config.toml
n_layer = 17
n_head = 3
d_mlp = 768
rope_base = 10000.0
rope_fraction = 0.25
tie_embeddings = true
init_std_o = 0.00416
optimizer = "muon_variant"
decay_fraction = 0.707
final_lr_fraction = 0.05
seq_len = 256
train_tokens = 210200000
steps = 6415
MLP neurons of a small language model. Each row is named by its layer, matrix (up: input weights) and neuron, and shows model dimensions 32-127. Each number is 128 + 32 x the weight over its row's rms, rounded and kept within 0 to 255. Numbers have three digits each.
After each neuron's rows, "fires after" lists the tokens most often just before its 100 highest values on Wikipedia text that the model never trained on; "fires on" lists the tokens most often at its 100 highest values on Wikipedia text that the model never trained on. A number after a token or word is its count.

L2.up592:088094164100120125129120171123120138130122122078173127141104133118083139123041144173108146104104094134172125195125106142098107152147151127150126177122167082075082103138134207154140146198129125122174115080135144099152104105236055183156172152112090114131142104071108125145088089119115051125
fires after: "0" 90, " in" 4
fires on: "1" 82, " their" 9, "2" 8

L8.up155:102162130088098110075113206136175152094173103123127104138123158152156161140123135104149108121094111125136099132117092170137107110135124067109154150130136125099165176087175104137078183109152123127110201142098127099155091129142062058145135128119108149146140168143131126144128095129103139167
fires after: " rece" 13, "resent" 9, " loc" 9, "arn" 8, "le" 6, " was" 6
fires on: "ed" 47, "ived" 13, "ated" 12, "ted" 6, "ished" 5, " held" 5

L11.up672:088111140115162125156154101146143170098170106091129095114160140123121121098203115122167146143053123175137068146132099153123115153175149184119103183163124151174154190102143125141114129121128137110047112111123130113072121123142179110174141152108127123096094083158161220120095125153117143103
fires after: "\n" 57
fires on: "\n" 57, "." 43

L12.up614:131145132093141133107127114163118085153145131109160087124094144154133089117158124110130131040082077133109149190129111130125097158138147150116138121104160102114135145124142110106134127098110120140099141077166075172085165143154143164101162167174145162108117128130124128140089189148121198164
fires after: "\n" 79, " Al" 5
fires on: "\n" 79, "-" 9

L12.up433:125129178095067115182119145162067157106120184063150100109120105106126162133168152164112151104078117110200093179126144111131126167151087120072130160187155147108128161103105100126073109096162145098094124166067142137083102129182139139106100159106146119073085084185208119098122144097082138099
fires after: "\n" 96
fires on: "\n" 97

L7.up35:102141089165163094093124156157202128185194109105089155190134044088179082120144102135043067095106142094140117136147114106113119105157158108145137145099170105118142176100095168151102165125182165108154157155185145134115155115108073138096151146088117101098115132090114125165176060079104173128
fires after: " f" 16, "f" 11, " man" 10, "am" 8, " F" 7
fires on: "il" 16, "ag" 14, "ar" 11, "al" 8, "ol" 7

L5.up7:106140116154148115160147169172125131087103058146157088139189087164167093170187159139085082165174106139128089113088111137102105145095168142107125188139063134103115155085111139119130104125094147139166086135160082171175107097111160089107077143152086112084146137090154140163129163119134108100
fires after: " f" 31, " F" 17, " N" 13, "er" 5, " c" 5
fires on: "r" 35, "le" 33, "a" 12, "ic" 9

L5.up666:077137107115129151115138125156120143099076146093125074093091185135153026128127126152140138129136105143095147107119083125121117123113129180019142096157106166189055156176158144217129157144095116125113157136098130212138154151155111185090148151149143113087111155097145125137083165116153114104
fires after: "\n" 62, "u" 7, "ies" 4
fires on: "\n" 62, " of" 17, "if" 9, "ion" 4, "ter" 4

L11.up758:099125094085119171129116137178154177136123167105190092142085121115082138111198121165160114099138129107124090138105117174149121113173121110108125163121106129154120149110107141094086123058129121089108154087109133109113114138129076079159148113144109171091092111203128109112161126151090152135
fires after: "\n" 72
fires on: "\n" 72, "." 22

L11.up468:124099132149103124083141142127172125093168129121158144170139120097090198139087168179137105141104090143104098129147140170052115133140111107167167081154150163135117117177093128175144162130127181178123119126105167169194167185097130105167137126145093107061128133121063086196102107086123133151
fires after: "0" 42, "9" 13, "ron" 5, "r" 4, "ac" 4
fires on: "2" 56, "ze" 6, "qu" 5, "t" 4, "cl" 4

L3.up579:102162128155179116113092118125117110140140144179138140144153116152173114082140154111115154129119114096152116164106080151107134025121141163176106145177139155164099054097147150151120158052137166075233113172158098126162156105139139085163101138148125165132106114099163099113098153111103152058
fires after: " b" 20, " P" 17, " B" 11, " f" 11, " p" 10
fires on: "ot" 29, "an" 17, "und" 15, "ac" 5

L11.up751:083157113133114164137165119167118199130160121123126098095109139097079109114159169153075164146118089206160100180106073140084062123098092091110079198128097123095135106051123122139096123169153143131023117150131138129123148159071118098088102189109118159135074087116170131110104135156098150091
fires after: "\n" 96
fires on: "\n" 96

L3.up202:060113077116062051095124120157095118206147112080128129131107125059121119156126164129113108149084167125173135159132138148082133147106123126162099221108129216108143084149118165122073160114101120126137083070113138156158133089176088129162124118158109153101136088165102136142160100087126168161
fires after: "0" 94
fires on: "1" 55, "2" 22, "0" 17, " br" 6

L8.up246:106166144048099156091153112155082175190147138137087159160117164173141178107157208146145148125099048120135159102097149106119117101071181104165101079094133100107095174116128158153127187127093080108146141149110121058090071191220098076118078137135137149154171129125129136169097115148152143157
fires after: " d" 20, " l" 18, " cl" 10, " c" 10, " m" 8
fires on: "ost" 14, "ied" 11, "ould" 10, "ire" 9, "ajor" 8, " later" 8

L2.up765:138142143165096125142106163187173117116171112092136098141170070109121144137151168139102102150113120118142161107138129142204083146128194080150118145084111125143148145111152071142125134171099110107143104132149143131147129089171163145109149137116066168126102187188108131135136152147184093081
fires after: " c" 23, " w" 19, " n" 12, " " 7
fires on: "ar" 17, "ens" 10, "ort" 9, "av" 8, "@" 7

L3.up406:132152105143138118166107132092104101122146072074130184079135164156122080156118122134177111173132135141145085118103193116178168098177079101177122129090161081083175142103120071187123157107087113168152078090102110101169107145107111154161094115169109142178129113089029136126146086135150118156
fires after: " s" 13, "ad" 12, " T" 9, " c" 8, " l" 8, " cl" 5
fires on: "im" 42, " im" 15, "r" 13, "ition" 12, "m" 9

L8.up600:074190121144145116128161119133157105138183131093162126119103115122203097172144096148145131079123127160147160133137147090121154108166126131107157125166163112186059163136132109113107127058111119114131154086136120085146170145142110194130129130144105136161083170094114159141160186150126118142
fires after: "\n" 61, " P" 7, "al" 6, " F" 5, "s" 4, "-" 4
fires on: "\n" 57, " –" 6, "ed" 5, "ite" 4

L2.up475:130080141085160148115123136042169149145123172094140151145159156123145120116092169104174126172120088091136124116082122132137099167139129177131133102097107173074179154119121136112118155149059077071158078144103128030141139167152087147174167113130083165127173106169107153119135154072133119126
fires after: "|---|---|---|---" 21, " t" 21, " co" 15, "|---|---" 8, " mod" 6
fires on: "|" 23, "erm" 18, "-" 16, "—" 8, "ick" 8

L7.up328:115141105102139137106154108176121115185101116122150094082188141088123127183141111175157155150199107080121164092116163185081162104134167109131127145166113046176111174104134115023160111169091094164131102116140143145108101089080166135121150162138166102075122123104123164141106147073135113140
fires after: " D" 16, " ar" 15, " d" 12, " Ar" 11, " Dav" 7
fires on: "is" 18, "on" 17, "r" 14, "m" 12, "in" 6, "ig" 6

L3.up559:096183186141089091141155151099114108070152148138137121139093122141180091104127128099128130133169145123134124159124132136140115125159122212145154133158111135160101146127148107193123156149079147139167118096190143165141106144195172144083121069142126178101107148136184080149075166123152136079
fires after: "\n" 23, " St" 9, " gr" 8, " P" 7, " C" 7, " L" 6
fires on: "an" 34, "." 25, "\n" 23, "ound" 12, " of" 4

L12.up65:085122160094107102107121109081110192123114083128177060115144109149089132136121154181084105118129115182112118164099187112121152118090126161110069199142090152164080122121128137101076127106191157111088084141092120092151124115136125161116112130097123172159147139174130099109133137098106172065
fires after: "\n" 82
fires on: "\n" 82, "." 18

L3.up155:127171132156120117102094145111105164139137184149092178154137137121171170179128131149135126126191175080151125156140158058206086123126103121104046136110127169073124134129088156159168127134129171126102151120115127115121154132164168180141147093119113182106121090105075073143130131061132153165
fires after: " l" 19, " L" 13, "L" 6, " M" 5, "{" 5, " H" 4
fires on: "o" 22, "ans" 21, "Q" 11, "und" 7, "ed" 6

L12.up424:086115136147086179169175097178125142154109082139177128103081142129090110140194141166120124113097136085124126187128115126131108149178066150051140140073125206165066129110130130081099147113172102073129147127086103120079110162116105116127108140143154112147118102115140117107143188128157160093
fires after: "\n" 52, "ic" 4, " |" 4
fires on: "\n" 53, " D" 6

L8.up204:094156088082214088118096105125113105149132132115186125094019101102105087160184119118127125107133106130094142119111182114164156099163168148180162109096144125113146181128107123159080155053151212117136114115118146084059138151128127118104098167159093122083136106144101131188125145150095126153
fires after: "\n" 63, " h" 9, "," 8
fires on: "\n" 53, "==" 10, "or" 8, " and" 7, "n" 4

L3.up136:107134141145163151124157104118133142153119163125069090127148164152123097148116109124130093153166137101117040081120061110163124101114120155146166084133121134175118080144130153182145051028123134135145149132122101140155086141110114108160127128172111143109117082129135103132098109115090135137
fires after: " P" 24, " p" 21, " B" 14, " b" 8, " H" 6
fires on: "ri" 17, "ee" 11, "il" 9, "pe" 8, "erson" 8, " Pl" 7

L11.up598:075120106091168111090177093124076118109142133141145106153063126108102086080182167106120137121166122052111117166125117104113009115144180146111136145096133113061065085108151141111100155160144159119137155144167139154132155133122080144128190129086117139160082163119160123108079184135143148091
fires after: "\n" 92, "ir" 6
fires on: "\n" 92, "t" 7

L3.up501:080161119107172128137179130098101111122137134084132106115096115124112142128157084096229077161154124102096149176101109087145086144138167150126096139125176150084132126092097149070135121043186158107166185111127140174090121117123120154093133147197137101103162154092197141119110073175175089130
fires after: "\n" 75, " B" 9, " F" 4, " Sh" 4
fires on: "==" 50, "\n" 25, "ort" 9, "ig" 4

L5.up32:106128113090139094117183155153163128159151140116194128129137083118141144075159171095146076153111165195129130090122148124116105077123124144092101150162085050157138164069146182135126119118116182147109154168151155161135140114087171095167125182140099134107105168140133113102117119108183029140
fires after: " f" 17, " v" 17, " F" 11, " S" 6, " w" 6, " h" 5
fires on: "ar" 41, "le" 14, "." 8, "o" 7, "k" 7, "and" 7

L8.up85:123109117106080133104157131171162165052133112119138142128130128176177113144133072142143172116107086147168136148109164114129150118103129132085102116132122064135106135084124105145137075111163086103164163094148104146134181144094113148145188108085151085123112094084121210137136146118121100116
fires after: "." 27, " " 24, "O" 4, "-" 4, " l" 4
fires on: " He" 26, " |" 24, ":" 12, "r" 6, "it" 5

L12.up560:087134106149120146142169116113144168141094102057128078147115039156091139119111142106099134138105100142146107126100122101121112191159039190175122174157159141170097115061099159156131049109156108113122135145116198082114137158094101168165144139102096173122113125157109133066180146070144142142
fires after: "\n" 66
fires on: "\n" 66, "." 27, ".\"" 4

L12.up235:087131166119097121121134134126131152171187152075157135110118137176113108121169113174060152113054092117198102156125091163090154182154086110105115187171164115127115127098096148165129185155168101111052127139156104125158097187104158089151117121106130121139121116142184100095140114145060126144
fires after: "\n" 82, " est" 11
fires on: "\n" 82, "ab" 12

L7.up321:166124189081124140124148149146118086144129168089147145102130120148171157164140136093115120160128132126127065112158084120066129091116136124114120147160180116150133122168106101150143120167134179131114139137143158195122147132081179141065131100137156103187196109126135156088139147145088158111
fires after: "r" 28, "s" 8, "h" 8, "ort" 5, " H" 4
fires on: "." 20, "c" 9, " Sc" 6, ")" 6, "as" 5, "ap" 5

L5.up491:134130060121113102118148049124090133089120121085157140115176147116105166171126108121201150125172098109165100128073135120148155086141128156102174120056123135112175084115083100110168059159107106091097145125040112121122113087193132102159077130155133115130141099107101126130126083091162087136
fires after: " R" 15, " m" 14, " M" 9, " Re" 7, " B" 6
fires on: "ic" 24, "oman" 13, "ax" 8, "in" 7, " Christ" 6, "ern" 6

L3.up33:112142146153106103119126173162171114134125146118106127102152077146090146128096158089113191115140125073147151121134144142122130136134112122039093130074156100108160227095127075146161157157118140118130080099203130177089137106125125120119113113185136139143131135152079188112100080108152107133
fires after: " c" 40, " St" 10, " U" 9, "St" 8, " w" 7
fires on: "ar" 57, "ult" 15, "ens" 9, "g" 6, "ars" 5

L3.up709:100094117204140092131135027153077138181128108071095104123149153107204117105113133112152158117123149093139111105114057158191111092107075171147153139094104173136102167098100142140120121129098138117163100152168096114160121057189142141148127125147132140152138113145114135137099124167149107100
fires after: " P" 22, " b" 21, " p" 15, "ol" 6, "al" 4, " B" 4
fires on: "ley" 16, "ar" 9, "it" 9, "ower" 7, "et" 7, "ite" 6